Part of a small language model's weights: tied embeddings, a variant of Muon for these matrices.
MLP neurons of a small language model. Each row is named by its layer, matrix (gate and up: input weights) and neuron, and shows model dimensions 32-127. Each number is 128 + 24 x the weight over its row's rms, rounded and kept within 0 to 255. Numbers have three digits each. A neuron's up and down rows have the sign that makes its largest values positive.
After each neuron's rows, "fires after" lists the tokens most often just before its 100 highest values on Wikipedia text that the model never trained on.

L2.gate350:048137090135163131149134133147160078114074075142139132176133095146156173101156111130140126114152113134129128072140082165108163106099142125153116126132135138184127162131152079121100150131141110147137125141109151149109088142144050126117134088148154122144164094127130121119121161129159141129
L2.up350:131147156151140120127150183163121099116112143160111188098121152168106116121107122130128105075143114149134139162126143091132121115137101098122131125125128101173137114141177144157129125138120118149144131172130153153112123125100090126157130132116136140104100132113151195090148102110110135129
fires after: " ar", " Ar", "r", "ur", "o", "ar"

L6.gate209:143110180116103121113123154134139133137126111155165118163119114158110177152143172120101122140117117152138169150117112169135143122124131121122124146091088080105149133110131176137158162120135122099142184157155140116193213136135114134145143109113105148116117124104130132131131129119100090135
L6.up209:133085192134098114123145133146074136136123123157111105114113125148078131130170139142130120125138113133144161152093107132087168119129148131101131123114180100138145125179175153147121139148151115116135116158136081120145174150123131112144145109144141166125094123100199121129088128159110090145
fires after: "\n", " |\n", ")\n"

L3.gate172:123171142135074131171102136167124136129154127094119116164080157116118137109122144101154122105132112136118123154148148160158171133133174159149107078116140149127127164133173106146164134147130112114137188141082170166113113157093122116182111114103152106146141182157111139119123116109123144126
L3.up172:108143138138050132127109107124108111081159113103129081186132129136158156079129124130163153104136136121117122134107161124123118101139111119130112133115119064141124109128110102104099125110114134085141130129112145072170147108096123159134157149119140134150123152138109171103174165141085081118
fires after: "ar", "v", "ab", " b", "ac", " ab"

L3.gate128:124137074117126121069104146132121080119072141101128136097144132128145134143145123137186183126153115107157102121151128135112166130140154093125092114144107172114108164128132156121108133143147110150127109152167124184095113084139124156160136155098084170162157085147122122104119135133100175132
L3.up128:126103165098140138057110173130090150138145100123092138131106104119168122143125102141115154154165109101153107125152127116163123117132126167120130135140113131097088175134136130124151117103134140154117127162120131157099126104150150139137084120149178133130146128092132143101103133122041156149
fires after: " e", "cess", " im", " on", " A", "m"

L3.gate424:140077064159136187135141101132167121122100137133120106108134128142118097152168151152126116124077116097103099132142147146111142120140121128143156145138148138118126113122136174116170101126152156089138109104119098112126130140131143153175113128152143165145177083112146158099153117122077165164
L3.up424:144147141152138132139162115136126144179087142110125125107102114140139122147117153108106107135136162147188157129139150137125118172140132148124140126127148154123124143141118151150122108104116174159106153134093114123123101112159123124092081137119147136101159143135162146135149141152130128129
fires after: "il", " M", " comp", "ul", " m", "r"

L2.gate473:068095141135145109128120112148144122074119135110197157098141087133122131115118110120134127148162075162120117120100124164077123141146140116133110111128130143096163116103166155144151158098140141108090119126103113134145106125121149116118116152105108141129108126084145116127134157137105187160
L2.up473:110103131132145126134117117145138167100150139127144097119133146126160102127137137143131130076111121155113152123146124107083116161176181180136066147141136091121126093169175130114135148148156151159121181077103169135109130152080105086129110136129112117140130162166109119170106101107158122095
fires after: " c", " qu", " ch", "pp", "qu"

L3.gate485:127120106134151097099137081111151075153118119090143204139132108157171129113120132118143112124138113098173117119126148105123105089135114133123107090142136194115164118113137132143145118148161143089131162155116150171133145106106159084141135104186117134115117131139130152120120115104125120124
L3.up485:136101119126124146142170095129108131152155116128168139158181176122102120125126157133132165104135123116162154095174134102129144087164125108134149134126166133121082108140138155061127085103139107119122123116118087162131109159151116151127143137169083113086143150119208128160096131135130115129
fires after: " t", " M", " m", "o", " ro", "ou"

L2.gate351:128152091070154071120128126127159098127135122136155123166125124153151173117161124147132076118152142099124140125135156099127117095083093116126113119098139130155155089125139128114143101174156107126109134132077131138151125148125141157086098089123134111159115124132118155152143107149096097135
L2.up351:119125110104128129127169141110143109160146092120126148116142128086109123135124124169137099152118128104160129155145153115126118138108127121095133148092178122106128092163136131104084138109131144137122132145122140141104151140128144121080159141132173119127117089141111137108109191132115110128
fires after: " m", " h", "ur", " M"

L12.gate471:128133141128114142105156132145116140128142135116139110135152134117123108164118106148107145126133108154152133089136177086118113095089107115119125116085165119124100158122136162134123132156132120127121180159124101149092118145102120091161068126111125139127123108129156132167115128164126152155
L12.up471:140111151133141144172164090103142127131138103112094096172079092123114116129122147089116150132135145099113151123081107108154160088120130096151118164119140115103123111114114143165148163114088116169099127114146176136112130150097148166148124116166129099142145084136094148156126117089129136099
fires after: "19", " ", "-", " a"

L3.gate298:098111121123140122114116174128140151114138172130102148113100094125145120124141104070142135150137120159188149134118143110155127102145089103117127082124081143148100137104138092100154108090135135108133137166118103123136140138118121127093132135104123130139091146163117107172140114128127136093
L3.up298:137112142149134092132137099149160141123164139131115159134102108180112106119182138156100113107131121158179176124120123108104107124130124154103178198127136105147095149109129126121110107111139148145099149158152138153127137100149143146133126149111089132099120115134125148143083143149132134101
fires after: "v", "s", "iv", " se"

L2.gate151:083165086087144143091145160116148066151134140084133113143172172132145156133113124132082142194141146161170168144119148139150114147151138090151108109149117111129134098112124138137099167140155103109100148158117097112139109130146110102097142138187144112143098121136165104117151089168105112111
L2.up151:129145099107131121092167152106120092095141110104133115182150149136114138129117106125146136098120147124145090138140134117134149145158082121133104129115138155170124145105082120101112174158144129105127149121111113124161100156163070097127136164139135166135100109138123115171139115123102125152
fires after: " p", " Ar", "ar", " C", " S", " P"

L3.gate246:118170077126125129115143138139126167123136137117103135110110104114162147134157133134164126137115140194109149134145119140134098088137099115138158090153098123109122117109136127123122134123079153152142099136137130095147123172054079132181116119123161112103132099155153077186104125105166122163
L3.up246:118124075146135145131129150091142132144131125132129124098154077107103151134146137148130146129147139112104117150158098148148128121126107163107131153091078095117100102077102129117168073173152151121108107144154141144139122149131118133126147094117161089132114127129129127122100101118132078163
fires after: " J", " j", "t", " S", "J", "ig"

L3.gate56:112142121108134111128127139143149142106085165104166076140110176079128122177123103121133137131135131094112116132170139143075103109132096092156104128179121103134132151141168133120136121120112167138108083134118156104137127139119084131129130120120153056112140122123149151084136142135125121126
L3.up56:141108104125169093121097102175144073092163134140153137139139130123144137148129127157177097112127152124117134106163115168144130114089097129100090125106155165133089150118110126136126158124120149138120104116176137126150104153135125108118082120129120121128124123130165145126135126103155126141
fires after: " G", " Is", " art", " Le", "G", " gr"

L6.gate317:135093095083180103121111124098146150115108124137102145144099101147115128090150113137173113163161124093119160111171108147182143127177125141147094137136121101125148152121121133175180112127109115141157108107104125146160134096125162120104121138129131093134106145117100173116109105106166128087
L6.up317:143119110124127144133166201149140152143149138123122102085119082136087103132143123138158171138126117130170111145127150153136155108136151150136135143113122136151116119140110116144120125124136146099106144115105110116090090158113124105132154117119128172137133136128164141131097148123140137142
fires after: "==\n\n", " km", " app", "===\n\n", " to", ".\n\n"

L6.gate302:099142088127141154144130118139077105094163159114172148117106170094142121106130126086117141152176147165128121110174129117146121064099157115162100133108107083140150119110129123092148111165079080168154154120114144161133098155152147115139151102135120156128154116127139129125112150141140111102
L6.up302:119129134146121153190145148143106100092159169083085121087107121116128114143138147124115111124121139140139161166127120143152127131171103115119140141147102077139124162085126084085136114101178148164124170155110130156090148110122146173087094139119146136131121165148129152144152170146125108101
fires after: " cons", " ev", "iv", "c", "v"

L3.gate234:092109078130120076138129087141128142083167123154150096121144154141134151115127129136168081100188131094138121152173177135116137145137164117108133089148126096096139114112158124092101152114173132085166115167140111133151108141175093140124130130154107130116155088159100121173094113172096177119
L3.up234:102110122131123117107103153163125138116141133141107123153150137147116115139135073139120186138157125136132104147147106184175122158128110137125092132141132111108159110142164075130112155121127116142141103169114160110159140096136126135158123106138162140112147131159089095113131101118136157167
fires after: " c", " C", "ens", " s", "c"

L2.gate161:130163117137145134161167149147123141145131117137126157154102137127140124106128149137117181149139138119119125125142123165132143053144103094135162100120150096164158106115137151103134135113114155145165147131129129123183108160142130191114093094118165116126122108180120158187158129155114182119
L2.up161:156127158106157147127129179108101149129138147118157095131126151107133136159155107131141153100103126172107137110128100120152110129137103096142165134136105145130136120113115144154126104121116109131109155117154119117146125164107116134099164114100111111122111104101087137108145101123144114146
fires after: " S", " D", " he", "D", " s", " J"

L3.gate506:129104126090099109092124117114167068079130117116114145124148165127125137161126128095138107159166143124147114167121130128127116127119076113104108127126156111142170184114122113087139083097100116155116134095133124126114093163129113085106150086141136125165105152068141158124135145116153139167
L3.up506:153148139119094140126132091102191095140128128136110169120166166126111102125118162086134169119147107112143124120150127085103121149133129171106084128133131097124123096115121120079122131114156113084092137123099110144124094122178123154105143147095127083145129133140148095094151170121131139122
fires after: " h", " H", " t", " m", "e", " She"

L2.gate269:116160119127166126134145156094165128134141154145101148115165153123115113192121098140081145123188180150102115149088153099086111124140150148131114125109120122133105103132129149141121125135107143147139154156127064133156152165154122140127122126089155112130141119101111142109081135165130123120
L2.up269:143170135139090158133148134140133099113097139102157121134112100132121156108153141140075122141138157100125114116109112140196117095100152119112097113156132119143144126112120124099162149107121163155125184136171132133114152127145147120147139126149145125121154123102143110143134101137138133147
fires after: " n", " N", " t", "N"

L6.gate108:112113107163127110158096109127156176120121157103096172098080128154145126143143114105090108125129134121142105162180144107135168122148128117093117125128147117176104132124135124119102145093112104111124114150138126121161107145112127069119115109101136096130116161083124151139135127129152097164
L6.up108:148157119150148129176144105160104150159160143129185129137121136116125131138129188159092152149149156113090111121170118118112094127124115123166128160099125134122150130174132101118108090119138132119159122091104110094160118152160133113132112136099134130101106143101149147146129119090132148107
fires after: " M", " m", "ed", " a", ")", " he"

L10.gate47:114107153118100133177110156110098133111130089096134143128115138150122133145158123162144097102168155108108128147122121105075139144134082126161114142139147130129100064117176115109102124121097136123141097123139112087113099146119113098162168120131150121155175099155116125149105129162124134124
L10.up47:107106115106122123143133089120164153125141128193151126163098143139176086162165179135156183125138121149082126160138150100104128124097114133148188156119148123108137103123133112155156153126127163140134124116121114100121122143153125128135151149188136160160128089120126134153134143158151131132
fires after: "b", " B", " b", " d", "pp", " comp"

L2.gate445:165191117101142154135151124149125067157151125141121171123128134122135104118135138107109126112138115124168097139099113163141119170167141130133145154115153094110149132112140102129129085138156165131128108130101112156146149149116141090133121132159092120088132129103164098119111138115100167145
L2.up445:148142086156149109083144080127102137134121121109111168161135131103152136160130118100101122155126149130116141104148138123097132101113127106093139077145166127100172154123124133120127117181138099102107114118142126116129157152131100114125102127135149140122127116143147150106124097173099133123
fires after: " dis", " p", " C", " P", " c", " n"

L3.gate353:110149104131136113133110116092122166129098106137123132163139126120145123119111127158140100123139168120111131080137152115127139122126085148142099130140150145149131152142105156138162113166142089109145098104080082107142108131151122143105170140115128112195092105135116142110115110095130136132
L3.up353:120108127137101172162146113149117089123129154131112134113130122104135102124127110113132117110131078165158106139134161106121161123127092136109133126114085105133112128149130139146159145114122195165141163113121131139080089126126141089149155128093140134120129143133133124129149116104116103115
fires after: "r", "n", "f", "w", "er", "ur"

L11.gate392:137147129158159120116161143125093135131132160075144138110134122112125146104080123141165158139085145106141164138166111127129128165107119174157131125128148121158179126116133102125120158137149161120158135126117082138117132133124139150112190152141139132137153108132119135148128157168144134142
L11.up392:105137141210118186120140127138157115132115123101146127145136112139131132122138098157129106168131159173096164121156116138097153148156171105128113142148135119084177120143127109118109128135152149140139153131158098122099129131118144131114116106116101106148163135134195098108154163115122133118
fires after: " the", "|", " |", " a"

L3.gate111:141090139121148116085086148176137093140150154106175112108154114084096168102138129141157070109118120124078100111155177101137150179163132123105105121118103132141122106153149153104121122083131129088133149146085132167148162130138128114169108134134103125092140103148128144111136142117108181136
L3.up111:149095147129154107119144099133123148124162122101092153108126144122147128123103133140093165095130145129175173125142134133141104146118117151130119101148138163130194112136121133122102148123181151077134143134137128116153124124157131150105176110110159128161117119146119149148151108124125113126
fires after: "p", "op", " t", " pop", "ou", "c"

L2.gate10:125126135113166125131098120122152137133107130115094163146165126149157127122110115111161144102145161119147115146113100130130133112141136120128100147135153114164171131123147115131107116141159167146145143128133109116130160149149082151127132082153153112190115148105137142166147135119129123143
L2.up10:096140156127101120117100156142153099134097140135069151137141129134122153136121138137174161137084118154137128102140092128116143138093160161133124134140147133114134094132168171113118067133149131102113100108131091126098127128123083152134160133140135110155119130142155117139139162149133152122
fires after: " |", ".", " -"

L7.gate346:099157096075111100136129151128145110112133118142095143118145134107132093154100078110129124119124142099137072100090101166128144119117132111143112137134136149088175090115136101122148137138054120113139193103180161158151137133105122085152139119147139130106161113134148112119100119137208115064
L7.up346:135083124114120135128138092078097102067117116150079122111141117096134136136098137123099139109133106073145086106162150106130152136161123130090116108096134109128115126175105145071183065151153136122107124092154078119110129107097171133136116147093156153134129124122151174135140144108130140131
fires after: " C", " c", " D", " d", "and"

L2.gate285:148121133137082133128161142173127117143138125096097124145145118117144085144153062111111120161095131156105107155089123117127123126146111151126167128125116119104125127153094166083110170128153113123134133129156130130135130141160089163126123149123096131085143109124151122104112182126186093142
L2.up285:154157130140145121086145145108072128118134120105148124106152123133092105158097130105165107143104174141078116134127149116151121091131105143089164136150105123135118141158134101162118130124115109122139145157172069130130124120111139110133109135112144133123107108152129102161123168076158086108
fires after: " s", "U", " S", " E", " the", "E"

L3.gate71:084128101130138164179072129115132176144081142133120131157152106092132110139165170115101064149144141114137098115177119148138099090108134118102137084137122141108129136138143114130139169089131145149097120122161113082157101180116096141141124110150097134106141119149109120118133112145119116135
L3.up71:153096127156111120120129103154094148127103149122185108135123100080178124129139151181138094114140132087123148136121129174148174142130137131115165163113117106134128115116112144140134122124050076133176154183131112118125145146160115132118084099149120094146140128142134138129157146101104080108
fires after: " C", " P", "S", "C", " T"

L2.gate400:125128170106125124100133137115102112121129122108124097137116136149105107115109176132133119116109144106087117160108135107154169138140149154156106151122120153124136153091133098114110118120135125133111134148122129095068112074114095116103094125171118117098152125097126093164117147102140205136
L2.up400:109151104149136154114135118112190119157154097144132173162117142120142155144105103144082131143131145128108110166115101139143163114130164161062109112075136133103136169135150073126132105153197116132103095158120106104148135142135103154120108097126113120153105152155134103129103110130170086128
fires after: " se", "on", " en", " pre", " de", "ov"

L7.gate294:136158148180135124127157166148139134120147128117116131123108114074122089118155116108114148174142113134139132105101137107114113151117135160144123103108177118134134084161166141134104116116131135079103112120132099122125132154136191092143110128176135158152125112124123151124173089102132129140
L7.up294:133138158166133121073129108151078168114141098166143108102140138110159137110149112149148152137121137077175109113092130133133164092127109111110110083138129070165152155121127116091133121133132098069156167096127084121140128106115124130111145126166117154158082139121087196113124135158131146141
fires after: "or", " d", " C", " P", "D", " p"

L3.gate127:084164090121163143133089109147122109171092101148157116160134150076114156186115132117126137158129093097117166128139140112131147117124154130118112136160123112087124085130121136115100150146099182117143130123110083164155126077139119146155106141116134136118108143139074135186135094138149139119
L3.up127:157112175165095124096156144124141173084164136140093127104146075138145100084152118125117140115100170146130112149110098118116129162112100118133122116116102134153126160160130110159137127140145086159109133136121172115113146163126136098092145111127119103155159089118182118095126168111115099119
fires after: "\n", ")\n"

L3.gate344:146165132163142130130101103085102138127143120150144117105171139107103134133113097133130109145171164109156127147118163074119115107134153084106112105134108185081114142104143100114126154128125127109157135126134163128150112132127152145171102126161166156120128097117128089148124130113118160155
L3.up344:161181152122123127125156137072153145102121151101141147123120145123098145131115124139132133115074158102112119126149122135159159148119152163125090182153134122102114129135140142104126113141117149096133134150144136120133142088106147105119149118147118120148101140127144096154088108108118099125
fires after: " K", " v", "k", " n", " N", " V"

L3.gate6:136085090116091124114137092098147161114121146071126120153112102096150115095127122150134149183135136054140121119142115116151120119128157114143120099138097135141134162122123193128120162119157166105138125144128120165135113150115101092160102108100115112133164104099135115109125136136098140081
L3.up6:150138124132141117149124171121097132122131114121135091094159130116146098133134110140123095138161183125111101116178124122133154127139120104138096153148087083132103183127131115177165135092106173130150121142117116155097128151105147103150083142083128107155162098098145133084111141096111083079
fires after: " f", " s", " e", " the", "le", ","

L8.gate254:123124130113143120092083144141170127093128138119107134090150165121145174081113087117173105139112112137134129120139119101128142094149107125100101142103131103135058108139081135103115164147115146132139147125127113110147160164167091121135107135116160111152143120151153107129114120132135140168
L8.up254:132135077089092100132086104137119134144137145109149102107125107150168101108134114159175126158115099100135150100114110127110176112121129098158132163117084149149151114108118079150081140108136131136128122097134160177161153147103129132149143113101113118127149093161150150163094113132131153101
fires after: " ch", "ar", "p", " p", "qu", "l"

L2.gate16:102171100131152154141178117128173129112102119146125148096148163133118134127154158108146111099120120130157143135129091149094183099122111148148175096164117147136111148158117153141086129097120151144134170152172117120130138182170122112150165084160101125118137121130128136110116177110111152067
L2.up16:127104114146127109099117183162156114119142148146156125123175154162142095105155103160170095151115160155135134142161130143114122144148145139079101101117086134122162138120135117153126098113114155110107113142149144138109124133145125115134152188109138112109132123120128171107087127140126127162
fires after: " f", " e", "um", " P", " ch", " p"

L2.gate373:128081114133152092147135148128132122119103136119146130168155186102097139085113114136110105132106104115093112143186123114148167151126156098124153102138086124115085099146092146140119121124082115116118124154125099140090160139092110125114149143140114111129166088139169132110152079106084102159
L2.up373:131140104133118108132100110165098137105130120077127130173082172080131123154142154105174128126131154164126119094119131130145126113127116134122144102100145127181143140118064149157140140148117150148160163133104108075132124124163126104117138135125172139110091152121084128141115126148147116122
fires after: " p", "ar", " P", "or", " Ch", "r"

L8.gate7:071119134089120123119125132108126105128157103119109151113118094138133124136122169148099097139161080145148123098161126120105104109089116099154128129130144079117155074114123098094116126126102108139088124142140103129159122113141071085154131102129121170129114147120125138118106109111128170139
L8.up7:077132089136179169160179115094151129138115157144164082120109100118130153137112108144098108122135122088084165133086143102134164116129124117118140162114108147118111145120145144111104137113093132107132130161194113132158158137110144146148141139097120146127149101094109110114125154145080107084
fires after: " ", "18", "19", " ("

L7.gate426:142120124181150153124115120083196112105126098093125139159151091137087100118105099126113121138119143158075143114118134166146147170102112121095121127126151120122129127107142151155176096119121137145154109142141113140118115120104107122117120161106116116135169113115126162163098182134103136159
L7.up426:117121110130132130145129137128098152134102113148127115139127172127152108126120147123148092144077138147142091117147124109111167114114098153099113087132153138113128106129149121162114116169116157133173175129123119112122115103150087135146104174138090134144176151128133086078098114171137098168
fires after: " m", " M", " f", "r", " J"

L2.gate324:136136120092167163158132098158175104167148151098085156107125199128127116099174146089147169135144146122122143121140107120115103130161113159149096156140146122095147159112136179131130137153133100121105143114121138149117164136118166093096170102164128103159104112101128170156101148095139110142
L2.up324:130114107171119129136175114109119172135188144118124112109139121114110163149104141112116123111112119098165134162161104150137121118157164129087131183095096135129109133163154142107155138103134116082113155127154147132114117145139113115122137133099131116078147110113100113108115154109116126159
fires after: "ow", "at", " m", " M", "m", "og"

L3.gate486:128115160123115151149114137113164140113149143099140112131144169134141101139149165157113078130227137057124096135159124165124111106141112146103136106103135148168095125117111120109179145122131117136117103185151108140117103147168090115145112098220120150104126146127132161156155104126158107148
L3.up486:099144112157121166097094136109081105131111169087159085143125127110141149158115106113147115120112123106138091102164132120133134083202096100121145130165138101111101119123117111132132144134119087117107109122163122093173140155175134118143150123136108127113175155130142114114139131149160155144
fires after: " C", " G", "C", "F", "D", "G"

L2.gate414:134122106141119126151152142109139126106089121121103105128109142095145153088142108097149084123122117121117120097141077143120128096157096150127109125085133133129150128131112164148140139137156147136124124123115127183096151113164090141153134129135104063139158114131130123088127140156126129142
L2.up414:138125125104141123106104156158118098171122107114156111119135134156131153137128106091152076155138162118130170121123093123156144136122099121140153140141142124101138128123100123132172134130134130096099130160140117169123133112093130116126102156125131122108151071109129120116133130104136102130
fires after: " f", " T", " e", ","

L2.gate298:123129174137100123160112137123118093127123142120107137113148108102148123164115102022130151094119144136125121137123141128145103135152154154103113125122132096140101124110140108088112118101137127114101121142126112115120117096130139159094121099125131115133155110079153122112145099143099132119
L2.up298:103093138148114135096122125129095139129139137105122110119144150149128102163124156108130139147185121134123077173112122108140166128113099124136136109090170090157087149134130151115150135140171161139145135144105153074088129122148155129122085109137109165144136093143113115133120074150121151114
fires after: " ev", "v", "ag", "ed"

L2.gate446:113118085106132085094107145165078151150126128121144151148155092182157162165136154038136094106137118166159131125127134123109136122081151126155113128132136125097123114134089075163172149135124149130104124117169097136134173154108122122167157105125107147117149126125149117114106138107152103119
L2.up446:134122117098130096131129116145111168178131147117129125109158144100144133103122153158151141141085145121154095167122110113071131117109133117115145147092093118137128134146121130084129115105110097131127164059119150147134183101135102129119130123134166100119118156133188168106098154118121074123
fires after: "\n", ")\n", " ", "ri", "\n\n", "A"

L12.gate398:091107114123108109127137104105173127120137133146140133165127149158130107093087145107127114136144148172107097148163127168096141091120103124097120136114130119111145080126113119119111151113124105153155113120119133136162118100122081143150097173144146114144162111126135146121139134143143149134
L12.up398:091140136134108115143184122171155142138125140137120110136176088144121141086129126126160113146114159137134171157105086116100147089132124113127158122115106086141156132103118142155135100106091127134119118113137107112126160123116121116120165146116112104128122096113133129126140100101134088129
fires after: " ", "|", "\n", " d", "–"

L6.gate219:132140119141147161131181116127155109134166157134133144105155153121091166133131089120131059150123153157172153115146119142138123111140146106156142128101087080148046132127099167152115119150138138137181124135142109140115138088180123139108114090128110145117155096151150133093146159146121164088
L6.up219:123149169067124130128140138142135134105092130138144123098124120134125105130169068094169150079159105125170118114130159110109103137120132144123127121138088128110120146111127137109106130146119089103138132120096159129096173204109138130118116089143129165132151098136115110105114071112107117121
fires after: " e", " p", " E", "e"

L11.gate202:074102158122106123176112181136143127125123079138120156125128119163169122110096137119093116133133142135135112076097082142081156118104130118147130133099140126131150074099118135100143097099139112146113146138120152082162149081131095154116141073158105141161180088159116136142120159166183136158
L11.up202:107104171156112111153126160104143179135077102172138137166144080133134144122143133149151144098135098152112123135080114134142117156122185096155128117141130107116169136124116163083120136151111166130182074177132116097154164115122172167126147099123132133096130122114148155164099115172145115131
fires after: " ", "|", "19", "–"

L3.gate464:155138136172139120120106152193112107089131079101122088121144152099110074130087101112099166148153069139126103137110094112133198121156137107127083096152109121079142136080155135102146171143064117146109112170106154129133107121128134123167144140101108141156163145137088129132118158130120126130
L3.up464:060131143143149153139144142105133177111155123151120130133202142126147123110142148126137161114121155092131123054116126171110156072109118123101103123139157131158100165112091103137123096190085118124185130114095125116155153158121078135118144130142122134114105116144132138112129102136099157088
fires after: " c", "or", "and", " C", "ass"

L12.gate313:143152176151122113085143128157129143127135115136120118107116122140119161147119087153177150120169138108090130143134079181076119125134071132134138113118158136167098095104111131158152148139124106127100118181139111151144116136103114099121112149123141091149115125108104114126120140115095183108
L12.up313:097153126100089110123140144137113113129157142132151136122074130095104101158087120100121131110130140129078131182113079125129108146123135163120176105114161089143082132119173141149137124106131110107119098139139127123124138178143110105109157144104152121122102076090101112127104114170100116073
fires after: " g", " ", " b", "b"

L2.gate486:084134162129114135131104081153150151148090119136104125098083131076141102106167157124134136172102126164093142100113129134146108124082138160076102140141119138134107135129152140118091158155111109114155076140100138102097136121105131140125124106125158126119107135107141130185153103151161090121
L2.up486:129099105139150157119132161140115140117121166131151133132149112116146155087168138139137154134129173117128158125092133138131105073129098152105142158144118151098117116163111154152087093107084114143134147133160190089150109144155143083126163145112124143113145140087132106114144117110108180118
fires after: "-", " under", "and", "er", " on", " World"

L2.gate267:099094169134155097142084139125119123106099130135098130143123131125110124117098115138124139147102093115106126145157142112105140136132139097175162123115118136205149118151170135128148127133160160144119150105128164158160144149117105155128156113109142158166109131170118133125207109158108099148
L2.up267:164139109130129171153123139152113129134138166137091133159142099107127096126118104176165163156112103100125130113147124126105066123107115151121144074155097117094065168159173187119157150150132067168159133169124123096090147146118121149118134104163117107136117117156115128129090116142118128115
fires after: "ot", "ig", "urr", "fer", "her"

L3.gate381:179131126144137150159122131144167149115123115141149116132166141117153150156117119093151137118110128117076108107134152134105126174123167107135107161133086185165130093121108132138161147137130125109115178145117137164113130084122156149153115088159159134154107160090144130119099102106096141151
L3.up381:081127134086089122126142155125148128099179138138131126126092150140140146151111163109117185133105094114158141120158118108111128143139109178162125136136128129137153136114102135103089133131182124151127156080145151128156120118089115121142119122092120159122131153168100162131098131128103121146
fires after: "v", "vel", "r", " ab", "ult", "qu"

L3.gate482:107167149162102156111110126130116114116123160147127096100103120148101153148160141113102135127163133131122142164136175127096147115092137118144105146107111130133091091132161111142104139094138104088101110116153165106141139145140126123143147081154123127156149123087111134136148145100169105127
L3.up482:139162117201090154116103157175113112130130132154154094147122089150136132162109137127142102142127155162131150117142158110136114144129112095173131139151116087083110141101139148126130123167113145098119179126134155128103132080118154097143134154094105107095118104090123090129176132115126137121
fires after: "res", "ed", "ing", "em", " found", " m"

L2.gate57:119114101143130152114120131098077125107171125134143144163083164129132141131128114158127092119094170111122111127157143132116164144150100178133135124086132106144118104136130133109093132143120130095145132142142122110118122134124124131138099159131129149110163148160124115193106121125125128144
L2.up57:148151123142146122072109148167139170152133156167132111105133153125145135156142142149122164112119135089122085104114129085119128150141131109116110110171095140140081091140116082112156123115111136088095143089117124177086156147128141135104129096122132127166142086136092106105095144125127129162
fires after: " s", " P", "ens", " S", "c", "C"

L6.gate259:113135161109158134079140130091099111121142150107160151120146169166152130162099162117103147111170089124148130123134137147125145120152096138140100079110101130110107125162158108155136123130124129129088171140086121163149123116137120132118119103149127175137122129112158107148158114140152143127
L6.up259:096128157116144144106158158108116103111132121142153115137175068154150110122088127115138125115094156188114156148144071136112106152152093120172141122146162140137141110168116119103098152111126137123106135096146077119147087171113122114088121136116109103148169129073128105121094094089122144131
fires after: " de", " p", " c", " n", " qu"

L2.gate155:083132095119134134142102152102111154118135142127089136105107176137127139133140096141179149095131111110140097166101134181091136128132129126141122134145138100097123115177130138133153133177125125130126131120100102138165156152131130092130109166149149115115116097122139093104111135091131136122
L2.up155:118159140125090175137152095139116122082120111149083131149145115161145140117111152121119152145151159142147103106091090101132130108107133123115143130088128152123113139142134139110115126142109125105122149138117121127140144168133160167112142166144145133116118122070178149098062141106150122144
fires after: "el", " D", "or", " d", " K"

L2.gate289:060154074155131158107141133130156183118130167088127149145128160134161128137124167132127132124144099165123128113120144173148158135116102138133144114130134131140118118135141115122144158103103190162122123141107125130105113105111098132110121087106115165094125135152146095136106134155101090121
L2.up289:126102099108140164105133141166103110063151149157136154154133081155134095109137177124126123144118170113111112090115159106155129147097160102148108114115115144109124136130108102088097138106100108124084119092114163126133137112151101166125151152142115156140124153133150153076140123105148101133
fires after: " d", " l", "il", "ult", " D", "em"